config = dict(
    norm_place='pre',
    positions='learned',
    seq_len=256,
)
MLP neurons of a small language model. Each row is named by its layer, matrix (up: input weights) and neuron, and shows model dimensions 64-127. Each number is 128 + 32 x the weight over its row's rms, rounded and kept within 0 to 255.
After each neuron's rows, "fires after" lists the tokens most often just before its 100 highest values on Wikipedia text that the model never trained on.

L6.up506 [ 83  93 138 154 154 139  89 134 110 164 139  75  89 134  97 112 174 140 150 149  93 100 160 136 105 154 117 142 111 107 174 141 179 119 120 157 129 156 157  71 177 103 123 117 110 130  61 139 117  56 141 133  98 126  76 133 173 138 167 161 150 158  76 117]
fires after: "|", " |"

L5.up1097 [ 89  80 104 121 139  88 116 146  57 103 101 118 188  98  95 172 125 144 155  83 105 183 131  99 154 126 148 102 133 107 195 126  95  99 132 103 120 102 162 139 121 162 164 164  75  97 182 112 119 117 131 126 122 133 137 102 159 156 103 133 109 150 152 133]
fires after: " (", "NE"

L5.up1258 [146  80 146 159 155  98 123 119 113 155 108 128 120 166  63 127  90 133 169 170  86 150 152  61  99 146 173 127 101  80 134 118 127 108 129 111 184 168 129 153 108 152 136 141 151 150  94 158 122 112 131 159 171 110  90 109 136 105  77  73 133 118  93 131]
fires after: " ", " non", "3"

L5.up262 [164  86  94 122 142 116 148 107 138 128 162 107 164 134 221 150  81 149 161 114 218 110 126  66 125 116 106  90 124 174 155 140 129 104 102  97 133 144 162 127 107 154 143 151 106  99  88 134  73  95 105 117 124 117 176 118  57 157 159 170 123 168 134 139]
fires after: " ", " \"", ",", " in", " that"

L5.up1416 [143 123 139 165 185  90  94 149 147 108  95 196 123  85 131 122  94  97 132 121 101 101 149 102 110 148 136  78  95 147  89 199  91  86 128  95 148 127 107 119 114 127 152 130  75 110  58 150  98 122 135 103 164 137 148  83 140 208  80 117 104 160 127 124]
fires after: "0", ":"

L5.up503 [117  89 110 158 145 137  85  86 144 122 157 168 135 124 121 146 157  95 127 191  73 107 130 148  82 117 110  93 113 103  57  97 131 116 181  89 130 132 157 105 116 140 170 125  77 144 138 102  87 109 159 164 149 151  51 149 149 185 122 100 103  90  99  84]
fires after: "1", "0", "2", " ", " over", "8"

L6.up159 [131 137 147 169 169 115  95 157 144 165 142 155 156 117 135 142 108  63 148 121 156 149 124 100 127  62 156 100 122 128 131 170 178 154  82  86  93 166 106 152 132 170 138 121  88 103 135 127 129 125 112 162 109  66  72 158 179 117  76 157 121 152  85 111]
fires after: " |", "---|---|---|---|", "|", " /", ","

L6.up1486 [ 58  89 113 165 166  96 143 141 108 131  83 122 129  94  95 124  75 148 133 176 119 132 145 132  95 120 113 159 123 136  81  49 122 102 146 169 133  93 188 110 190 148 136 135 111 160 158 145  81 122  99 136 144 120 104  98  81 138 113 179 119 136 136  87]
fires after: "1", "0", "2", " the", "9"

L6.up142 [134 144 115 188 149 169 179 152 116 134 113 139 108 126 174 106 133 116  89  98  82 104 155  97  97 128  74 130  81 165  95 141  87 166 158 135 117 173 126 122  98 119 134 157  94  82 134 137 109  45 143 133 141 119 105 128  86 155 171 125 139 118 174  86]
fires after: " ", " (", "–"

L5.up1268 [141 129  86 145 101 158 120 147 150 169 129 132 146 125 143 142 191  83 160 132 165 122  95 107  59 104 137 172 101  94 138 129 154  84  79 128 144  85 163 106 176 123 115 111 136 115 106 102  88 138 170  53  74 140  88 122 103 133 147 126  79 174 143 104]
fires after: " to", " and", ",", " can"

L6.up1226 [138  83 143 182 115 112 156 149 169 170 121 157 160 101 111 165 128 131 108 112  94 122 155 124  94 111 127 173 124 197 142 126  99 105 103 176 156 156 147 161 101 116 147 161 104  74 103 158  61 120 154 120 146 150 151 147 123 146 135 135 148 150 142  95]
fires after: " ", " (", "–"

L6.up355 [153 131 171  98 114 132 116 131  83 109  93 121 156 129 125  86 131 145 146 190 159 119 102 162 120 114 153 172 134 141 140 161 161  92 115 128 156  69 113 146 108 155 170 145 140  94 106 112 140 169 112 181 101 110  53 121 104  63 108 148 125 137 145  62]
fires after: "1", " ", "3"

L6.up477 [166 101 148 159  90  59  93 134 122 174 116 101 134  95 126 158 105 154 181  74 115 141 127  78 109 134 140 143 102 156 172 188  91 118  93 148 157 161 149 131  99 158 113 151 104 140 134 144 140  80 116 127 163  74  88  78 100 221 107 202 109 200 102 129]
fires after: " ", ".", " (", " \"", "\n"

L6.up1310 [121 151 150 135 152  90 178 108 148 128 154 100 162 138 123 158 151 117 165  96 146  95 112 189 130  85 117 151 163 152 115 109  70 169  95 164 132 158 107  82 227 113  70 146 127 160 135  96 111 100 129 133 160 115 127 133 166  93 136 192 184 175 162 134]
fires after: ";", " |"

L5.up733 [137  88  83 145 125 156 147  85 136 165 137 153 180 114 142 138 162 162 183  97 101 110 154 110  82 200 122 136  80 114 133 152 134  78  61 142 131 146 180 119 142 146  98 133 109 133  71 109  30  67 152 105 110 158 129  92  93 171 154  85 112 191 128 171]
fires after: " ", "1", ",", "3", "4", "8"

L6.up1418 [142  96  75 117 154 158 107  69 147 154 131 136 141 145 116  97 133  87 165 177  66 121 133 140 126 141 148 113 104 102 102 162 153 156 109 119 165 100 133 115 157 132 148 127 142 133 168  74 144  45 161 159 152 133 108  93 130 162 130 101 136 176 120  79]
fires after: " |", " of"

L5.up1170 [135  56 142  63  80  96  98 128 111 152 107 114 116 119  90 137 116 121 148 140 159 115 163 152  89 131 154 141 170  92  85 166  73 100 108 119 122 183 151 100  96 125 129 141  85  90  81 104 102 125  78 151 124 130  93  92 139 117 134 147  93 145 164 133]
fires after: "0", "9", "1", "-", "5"

L5.up639 [148 125  90  95 134  75  98 131 107 136 119 142 157 100 115 162 137 131  88 148 170 150 146 173  98 100  75 101 116 161 104 133 111 118 185  96 143 100 105  53 104 172 150 151  70 128 142 152 177 143 104  91 123  48  71  73  92 139 135 173 105 123  96 160]
fires after: "9", "0", "1", "-", "2"

L6.up1235 [147 140 111 180 133 142 174 110 108  87 118 153 122 128 113  91 163 106  85 153 146  88 106 126  66 143 170  75 109 129 141 137 127 169 148 138 107 123 113 121 115 156 130 150  77  98 190 147 186 145 132 111 139 105 117 123 149  95 123 117 136 150 183 101]
fires after: " |", " /", "|", ";", "0"

L5.up879 [149 147 108 133 150 141 149 133 153  83 184 123 149  90 130 107 113 157 174 138 159 169 145  55  90  94  71 138 100 153 128 189  96 126  89 114  98 115  99  88  69 101  95 125 118 104 121 137 146  95 113 181  93 124 123  77 158 160 219 137 134 151 123 149]
fires after: " ", " \"", " an"

L6.up1224 [138 153 103 182 139 162 101 100 157 150 164 154 193 137 143 178 115 194 128 143 146 197 104 154  88  82 163 157 119 142 180 122 126 143  90 160 145 128  83 119 128 116 166 145 138 136 157 105  95 153 139 137 135 114  90 134  98 104 143  93 161 100 128 183]
fires after: " in", ",", " to", " In", "-"

L5.up1035 [111 137 169 126 123 113 148 109 121 128  92 143 194 124 194  98  91 157 163  81 114  97 123 137 120  95 123 157 166 137 152 136  43 134  69 113 146 152  94 124 112 150 139 147 140 115  87 156  77 160 129  89 142 122 158 136 166 151 130 161 112 139 123  64]
fires after: "9", "6", "5", "1", "7", "8"

L6.up1353 [209 140  62 173 107  81 149 106 158 101 168 149 137 131 145 176 138 156 170  54 136 105 105 110 133 164 103 126 147 125 112 130  78  92 109 140 130 163 154 162 141 151  90 152 106 130 119 130 121 111 156 207 112 100 147 121 177 148 156 163 126 160 151  86]
fires after: " ", " (", " C", "G", "d"

L5.up888 [121  90 103 156 138  82  71  91 122  93 113 126 151  94  58 144 100 117 175 153 134 118 137 160 150  85 165 160 152  86 126 129  93 111 110 150 126 134 191 113 118  89 120 156 169 174 116 147 154  44 128 124 162 124 103 134 147  88 134 152  96 133 178 147]
fires after: " ", " ("

L6.up1223 [136 177  69 109 130 132  95 115  81 103  89 149 193 120 144 183 148 147 127  88 178 124 113 119 171 121 129 107  51  75 144 116 188  98 113 178 114 124 183  99 131 198 106 156 109 180 183 132 154 164  87 128 118 137  94 119 161 154 137  75  91  82 138 130]
fires after: " |", "|", "-", " Total", " ", " Set"

L5.up743 [152 108 127 145 126 133 130 106  42 154  77 172 207 135 126 208  61 118 107 148 151  94  86 171 193 203  78  87 112 127 164 226 130  69 121 134 148 118  96 209 103 109 143 161 114  90  79 138 124 134 159  96 149  73 160  99 153 138  93 110 164 116 114  96]
fires after: " (", ".", " ", " ["

L6.up1305 [165 111  90 120 115  48  93 113  90 122 138  90 113 105 163 100 105 153 128 180 135  86 108 132 176  93 107  65  85 109 162 164 162 151 177 156  95  89 169 166  77 188 148 150 138 148 185  67 140 121 137  99 103 107  89 175 152  94 135 159 136 125 123 105]
fires after: "1", "2", " ", "3", " E"

L6.up1523 [ 97 154 164 130 133 164 169 144 150 156 161 175 208 116 214 141 172 112 115 144 156  88 114 143  93 108 159 153  89  84 100 155 139 152  51 121 133 109  73 175 153 141 159 141 107  45 181 132 134  79 146 136 166 118 131  51 162 180 107 121 110 155 170 138]
fires after: "2", "-"

L5.up247 [121 126 145  92 146 120  72  58 101  93 116 182 132 139  99 140 138 125 133 111 126 170  88 153  75  93  96 108  84 139  98 118 139 166 154 113 188 113  98 142 132 117 111 147 136 117 158 168 176 148  73 141 127  82 115  80 126 107  93  96 140  98 192 142]
fires after: " |", ",", " /", "3", " to"

L5.up778 [112 116 127  91 151 173 171  94  68 152 124 141 137 127 183 136  75 130 163 189 107 142 147 175  87 113 168  94 150  67 115 122 140  80 151 109 145  77  83  66 163 164 142 137 103 157 116 119  94  83 120 184 123  89  84 157 155 131 157 134 167 116 155  64]
fires after: "1", " ", "4", "5", "2", "6"

L6.up1002 [142 135 121  92  83  93 120 139 105  53  86 196 102  92 142 164 117  86  91 149 126 179 130  69 140 147 127  78 125 127  55 130 194 105 166 142 129  91 127 140 131 177 154 140 134 124 112 153 101  94 108 187  90 143 121 149 216 175 105 104  82 141 165  92]
fires after: " ", " −", " the", " in", " +", " At"

L5.up23 [138 141 166  86 109  66 154 124 140 132  79 147 121 113 139 125  97  85 113 108 180  83 118  89 119 122 144 110 114  77 155 151 141 111 155 112 116 176  81 140 114 148 143 141  85 110 132 100 123  72 141  95 136 168 149  95 223  94 142 140 136 139 101 145]
fires after: " and", " the", " "

L6.up444 [130 100 142 136 129  97 105 133 135 159 120 177 163 102 210  86 167 112 112 183 129 163 105 133 172 177 109 139 136 110  94 162 144 102 122 110 139 166  96 136 182 116 131 151 110 164 174 195  60 147 126 121 133 117 129 175 146 130 173  85 134 158 150 100]
fires after: ",", " ", "0", "5", "8"

L6.up26 [116 181 106 112 135  82  69 158  99 109 127 164 136  93 139 202 128 146 191 104 109 114 100 105 122  67 133 106 110  91 163 131 124 138  96  91 129 122 132 112  78 154 168 152 126 130 173 111  32 149 110 109  58 154 152 114 116 107 106  94  94 113 126  89]
fires after: "2", " "

L6.up198 [173 118 159 109 147 166 102 104 139 104  75 192 137 116 178  96 130 177 115 122 155 104 137  90  59 148 114  94  74 103 144 138 173 128 130 166 165 155 103 188 106  62 179 130 128  82 168 122  92 142 154 150 179 150 104  88 152 161 111 113 174 128 172 136]
fires after: "\n", "'", " ", " Press", "nov", "z"

L6.up1237 [115 135  82  78 145 136  87 143 117 109 132 137  98 101  90 164 135 129 125 143 130 187 171  75 142 142 100  86 122  88 168 167 134  74 147  99 147 160 118  83 181 125 141 132 113  97  95 131  79 154 104 148 152 149  83 210 159 148 105 124 101 151 102  87]
fires after: " "

L5.up47 [125 100 121 139 145  87 173 110 140 125 174 127 118  84 146 123  87  93  49 103 161 121 127 113 164 124 129  79 127 146 152 106 130 102 124 123 136 115  66 188 100 168 157 133 106 105 175 141 124  96  75  71 145 181 147 172 224 154 139 166 111 135 135 131]
fires after: ",", "0", "2", " in", "8"

L5.up42 [ 77  71 128 150 125  68 132 130 209 102 143 185 141 117  48 112  75 123 170 186 100 147  80  94 143  82 109 101 165 111 128 137 127 149 153 107 122 162 174 180 135 124 154 157 110 156 149 130 143  61 118  96 158 159 118 151 117 125 108 107 104 121 137 118]
fires after: "1", " |", " ", "2", "3", "4"

L6.up1059 [ 92 116  93 148 140 157  89 134  43  93 114 125 177  99  76 186 114 129 123 173 196 111 115  95  57 111 108 139  84 215 106 136  96 139 144 143 149 113 173 140 124 108 111 133 101 135 104 166 135  71 183 122 142 107  69 123  96  74  84 219 138  97 119  62]
fires after: " |", "ce"

L5.up450 [ 80  70 148 139 113 128  98 107 125  77 116 143 171 115 204 152 113 120 142 127 108 104 113  85 167 135 127 199 172  79 168 189 131  61  82 177 116 107 106 157  93 118 129 142 143 187 115 145  74 125 176 131 136 144 120 159 131  87 139 163  91 102 117  99]
fires after: " ", " |", "1", "0", " District"

L5.up196 [110 104  89 136  72 123 126  88 138 118 153 163 180 129 150  73  93 150 126 111 142 154 115  85 150 130 108 102  73  58 135 128 162 108 148 100 162 142 180 133 113  97 109 158 145 112 185 114 146  82  95 119  97  40 152 188 157 185 134  98 118 138  59 102]
fires after: " ", " c"

L5.up1226 [165 101 138 140  80 133  83  89 133 138  35 144 163 126  82 135 160  73 123 115 151  69 143  92  99 103 156 137 135 213 131 145 125  96  64 143 161 125 141 114 127 108 111 142 155 170 155 150 127  65 146 132  86 199  93 146 157 125 176 133 120 126 158 117]
fires after: " and", " as", ",", "==", " It"

L5.up72 [198 140 139 159 133 126 132 135  64  63 130 160 215 133 120 156 117 143 137 125 173  84 140 198 111 159 138 129 115  48  71 154 138 131 129 166 157 153 120 151  47 114 112 143 116 124 101 190 125 158 144 115 120  96 162 115  99  98 137 155 103 110 117 112]
fires after: " ", " |", "{", " State", " National"

L5.up760 [110 119 147 108 126 157 148  81  75 112  92 149  99 119 137 173 132  95 117 105  74 144  98  80 118 135 137  75 190 131 150 108 128 149  76 109  94 134 154 202  99 138 136 147 179 133  97  80 121 132  57 143  94 169 103 110 121 113 130 127 146 121 139 108]
fires after: " |", ":", ")", "\""

L6.up107 [129 166 128 117 168  52 174 136 102 109  72 149 134 114 107 196 127 106 157 107 161 186 124 109 124 148 152  68 128 144 157  89 129  81 145 112 132 122 116 134 211 134 184 138 130 121 174 139 122 116 162 172 146 108  99 130 131 119 129 193 129 118 161 117]
fires after: "|", " ", "\n"

L6.up270 [136 116 132 129 117 144 120 132 128 131 143 106 143 162  88  93  98 176 149 122 114 178 104 132 124 145 107 177  96 137 130 174  90 140 133 169 164 115 120 107 172 119 109 155  81  97 152 113  91 151 140 134  81  97 123 147 137  94 156 115 146 126  93 131]
fires after: " ", "\n", ",", " D"

L6.up682 [119 132  82 123 150 136  89 102 119 128 139 122 126  96 164 107 126 142 161  77 128  95 121 167 138 114 191 133 114 164 190 122 175  88  94 158 141  99 159 124 129 153 132 127 149  90 156 114 125 150  53 175 143 155 114 112 102 116 177  76 101 108 183 116]
fires after: " ", " C", " of", "s"

L5.up1380 [109  67 112 135 154 151  94 100  74 130 104 186 130 140 127 149 120 133 102 136 123 115 163 192 130  59 167  78 103 161 176 145 146 137 139 119 115  77 145 143 139 124 150 150 124  85 137 156 185 196  63 165 179 129 134  37 172 141 162 120 105 108 114  76]
fires after: " |", "W", "2", "E", "5", ")"

L6.up105 [170  97  77 194 144  79  86 106 138 124 141 121 170 106 134 159 108 109 114 203  95 121 112 112 106 129  96 127 147  67 132 123  96 119  58 138 162 142 188 179 164 191 127 142  95 145 203 135 175 140 152 129 131 101 103 151  74 189 150 172 129 112  60  67]
fires after: "9", "1", "0", "-", "8", "2"

L6.up220 [193 100 133 159 192  89  96  96 164 118 176 157  99 139 113 164 140  97 155 156  96  68  80 157  78 112 125 150  97 137 136 133 146 146 136  89 144  91 114 121 143 162 145 130 158  93 124 103  94 114 147 150 125 116 155 109 104 188  77 120  77 136 144 116]
fires after: "2", ",", "|", "\""

L6.up1367 [120 156 190 134 151 131  97 128 113  38 134 171 150 105 149 104 104 105 189 184 109 126  84 151 115 111 134 144  81 124 147 119 121 111 160 104 106  83 164  95 165 142 198 155 131 131  99 140 154 100 107 153  80  92 100  87 150 134 140 123 135  93 143  53]
fires after: "2", "\n"

L6.up1229 [194  87 153 172  65 133 171  89 153 107 106 179 129 139 103 107  56 171 115 135 158 102 139 106 122 209 109 171 151 117 100 100  89 130 112 170 199  98 113 165  81 130 169 151 134 113  99 180 129 128  83 148 137  75 144 118  83 151 174 129 131 138 169 114]
fires after: " ", " ("

L6.up381 [150 124 123 165 110 104  74 128 116 153 123 137 114  86  99 123 108 170 125 155 146 137  79 190 136 130 148 113 159  93 143  93 136 150 128 116 143  78 187 120 131 130 138 129  63 105  60 188 156 111  95 183 140 129  75 129 145 104  73  91  86 169 167  96]
fires after: " ", " (", "in"

L6.up679 [151  93  78 187 147 116 138 141 184 118 178 192 176  99 112 177 173 160  89 134 166 115 149 130 128 103 134 149 139 186 181 137 127  82 171  92 159 116 168 139 125  71 164 156 106 141 113 174 146  97  93 129 121  96 108 122 120 123 123 127 121 146  94 133]
fires after: " "

L5.up892 [100 105 180 109 125 163 135  94 103 105 103 138 165 103 105 170 190 112 117 154 104  95  62 147 164 135 135 106 153  99 149 203 123 100 141 136 191 142 108 199 139 160 151 144 146  64 114  58 118 148 156 131 142 134 137 160 120 133 121 159 116 151 186 108]
fires after: "6", "1", "8", "9", "3", "5"

L5.up869 [153  88 135 121 187 121  53 100 139 126 123 152 151 120 106 135  54  85 120  70 163 159 159 136 106 177  67 114 108 119 174  89  77 129 157 167 152 170 210 127 121 120 116 146 147 111 143 175 134  98 132 127 141 120 129 127 119  63 151 178 137 104 171 106]
fires after: " ", ".", " $"

L5.up539 [118  59 142 175 143 146 109 121 132 155  88 169 146 142  92 120 109 134 103 142 119 122 108 112 154 107 184 117 150  80 166 139 152 128 153 136 117 107 140 120 119 157 198 155 113 100  87 115 113  86 132 135 109 135  97 146 127 128 176  91 122 179 124 102]
fires after: "3", "2", "6", "4", "5", "9"

L6.up1352 [165 158 117 159 130 117 135 118 159 125 125 142  95 120 136  83  96 148 126 184 132 140  87 137  93  69 163 122 112 137  77  68 127  88 103 105 158 129 160  59  92 180 159 160 141 148 134 150 178  81  80  66 112 139 116 112 111 184 181  85 122 155 143 128]
fires after: "0", " ", "–", "2", "|"

L6.up595 [157  45 105 150 185  91  95 166 144 106 114 144  79 130 121 153  99 135 191 202 110 119 102 164 161  74  90 105  87 157 115 172 177 129  74 127 105 181 178  37 141 106  69 144 103 140 110  98 111 132 182 156 122 100 134 164 157 176 161 131 108 188 111 143]
fires after: "0", ",", "5", ":"

L6.up1499 [114 153 176 119 111  81 108 134  59 128 166 176 121 110 114 143 104 142 139 101  77 177 120  98 138  83 179  81  98 123  79  84 109 134 109 150 122 107 152 150 138 220 151 162 156 158  69 143 169 137 130 160 130  83 112 189 147 170 103 115 128  97 155  82]
fires after: " ", "|", "1", "–", "0", "4"

L5.up63 [146 192 145 124 128 159 122 117 122 119 145 134 158  83 163 192 170 133 137 136 115 144 211 132  67 107 110 168 102 108 104 124 154  74  98 140 140 166 119 137 127  44 132 138 109  63 106 133  77 156 117 128 173  38  85  76 103 125 183  90  88 127 146 126]
fires after: "2", " on", " ", "–", "0", "=="

L5.up121 [111 130 163 146 175  96 112 149 154  94 113 158 143 135 130 207 133  62 143 167 178  88 185 107 139  87 166 120  99  94 102  98 156 132  94 121  94  78 136 137 111 156 116 170 107 140 174 142 166 102 148  71 156 122 111  62  81  85 138 132 137 131 127 120]
fires after: " |", " No", " Best", " Set", "|"

L5.up415 [139 176 129 109 111 132 146 135 108 125  57 171 166 103 155 132 165 127  80 106 113 124 187 103 135 135 143 136 171  53  49 113 124 126 168 129  73 114 157 133 108 112 148 153 141 114 174  58 114 129 163  97 147 111  87 162 147  53 141 157 155 165 143 164]
fires after: " |", ":"

L6.up690 [ 85  99 147 178 142 174  65 109 146 117 104 200 135 112  87 118 145  99 134  96 136 122 123 167  95 112 169 124 158 108 107 151 135 123 100 139 155 147 162 185  95 134 126 159 113  96 147 232 144  83 166  95 151 151 179 138  89 125 139 126 137 133 114 144]
fires after: " ", " was", ","

L5.up1531 [153  94  93 138 130 141 146  64  87 152 132 144 120  88 120 139 164 125 205 166 151  69 120 109 116 130 182 127  87 165 125 151 127 148 101 147 132 132 147  39 140 128 125 141  87 130 114 113  87  87 116 109 162 146  93 118 121 121 131 100  79 123 138 125]
fires after: " to", " was", " had", "1", " co", " two"

L6.up1433 [215 117 136 102 135  72 144 112  97 118 130  95 170  83 115 142 116 151 139 115 148 135  97 158 169 123 114  45 132 127  74 115 134 146 109 102 175  66  75 120 212  91 133 130  84  77 139 174 104 181 121 153 147 120 142 117 178  99 153 130 129 189 144 130]
fires after: ",", ".", "\n"

L5.up1423 [104 180 124 121  93  99  99  71 141 145 129 146 107 118 137 126 165 110 125 132 124 161 104 137  94  86  99 138 106 160 121 123 162 122 133 125 124 119 118 172  96 105 172 141 121 138 159 135 125 138 150 144 149 177 115 125 117 167 106 110  70 186 167 125]
fires after: ".", " No", ":", " ft", " February"

L5.up562 [139 119 139 150 144 115  98 116 143 108  99 129 177 128 113  90 140 137 140 148 100  83 119 175 134 151 131 118 121 112  49  99 124 182 113 128 101 117 171 133 156 132 150 149 127 101 126 115 160 108 146  95 128 119 170 139 159 110 151 160 147 162 116 110]
fires after: " =", " is", " was", ",", " as"

L5.up142 [148 113 108 103  88 127 102 156 141  99 139 147 172  58  86 159 126  62 144 121 156 166 113 137 137 136  68 159  88 106 109 119 130 159 101 113 180  77 187 158 187 151 191 156 127 154 143 122  39  92 118  95 112 136 122 137 141 100 179 151 100 130 137 125]
fires after: " ", "\n", " (", "2", " on"

L5.up1102 [200 153 120 175 106 146  97 129 125 125 149 146 179  85 133 135 106  88  82 145 141 179 141 150 170  50  98  94 148 110 127 137 152  90 118 129 152  79 128 122 176 169 161 160 135  43 140 120 177 139  95 173 120  62  81 157 102 112 155 140 133 122  66 108]
fires after: " ", " In", " As", " con", " in"

L5.up1503 [149 143 118 136 153  87  99 107  82  83 153 172 169 123 133  84  59 120 119 168 171 144 109 118 148 165  70 153  69 142 140 174 106  90 148 137 173 181 142 190  60  99 107 140 121 115 133 181  89 119  86 115 142 147 120 103 143 139 129 165 126 112 104 153]
fires after: " "

L6.up489 [147 121 132 125 178  76 108 106  69 134 150 168 159  98  76 115 171 151  95 121 160 144 128  99 126 160 158 140 147 182  84 130  76 173 131 169 135 143 138  85  91 106 125 141 119 174 141 140 137 131  74 136 112 193  98 137 181 155 147 156  67 125 112 134]
fires after: "s", " ", " c", " S", "S", "-"

L5.up73 [157 134  95 206  91  92  72 127 120 120 112 134 202 134 107 141 120 144 199 151  55 112 111 124 113 117 113  90 179 137  75 161 125 128  82 132 137 187 143 183 115 142 121 144 127 127  75 120 142 158  93 151 143 117 115 172 181 143 100 149 124  99 176 113]
fires after: "0", "\n", "7", "5", ",", "8"

L6.up1081 [121 156  84  95 121 132 135  78  94 110 108 126 211 168  80  91 111 117 149  71 214 124 111 129 105 135 148 132 130 147  81 128 100 146 135  85 135 113 170 101  66 131 140 128  94 126 175 142 105 134 126 108 177  90 100  96 159 167  99 121 144 154 194 135]
fires after: " |", "|", " ", "\n", " was"

L5.up244 [138 102 120 129 143 118 123 145  83 141  64 141 151 143 124 122 123 142 146  88 174  85 121 124 136 149 123 137 139 126 175  91 157 142  81 124 114  62  95 115  78 169 123 141 102 117 162  88 108 115 149  86 135 187 112  60 100 137 131 182 158 145 136 147]
fires after: " |", "1", " ", "3", "2", "4"

L6.up982 [150 110 137 114  87 110 102 117  85 114 117 215 173 172 171 128  96 126 135 157 142  67 159 122  86  98 101 147 102  59 143  83 134 111 134 114 193 110 162 122 141 171  85 138 147 156 143  63 134 156 169 126 148 131 169 112 120 153 169 148 137 138 125 112]
fires after: " ", " Votes", " Swing", "8"

L5.up1221 [129  86 154 123 130  68 177  91 129  89  95 135 110 114 163 120 135 159 119 117 130 116  80 132 115 159  92  83 122 142  75 165 120 118 110 144 151 199 155 112 141 156 168 147 122 132 166 130  70  83 143 131 104 120 169  72 169 170 194 109 131 156 127  94]
fires after: "\n", "1", "3", "2", "4", "0"

L6.up1248 [151  77 137 126 171 143 132 142  80  79 107 151 160 114 143 106 138 104 130 156 202 159 129 123 140 152 150 185  98 150 118 179  96  90 107 123 201 131 197  85 148 128 108 159 108 167  79 129 117 117  16 132 132 107  84 124 111 172 117 170 126 132 126 129]
fires after: " ", " \""

L5.up260 [108  66 167 134 132 105 135 114 134 169 131 181  75 113 120 144 146  95 196 175 160 166 137  61 129 188 123 103 104  98 109 141 151 129  81 153 175 203  98 122  72 136 152 161  83 200 117 107  72  84 172 198 130  83 114 145  85 128 113 102 155 161 155 106]
fires after: "0", "5", "4", "6", "3", "9"

L6.up1244 [155  90  67 160 140 156 177 140  53 131 120 147 137  92 114 133  66  78 194 101 187 141 107 102  97 145 158  83 125 112 119 181  73 150 159 137 107  97 124  94 158 139 176 147 108 147 129 102 159  86  92  67 125 103 173 139 156  50 123 164 144 121 105 144]
fires after: "8", "2", "7", "9", "0", "4"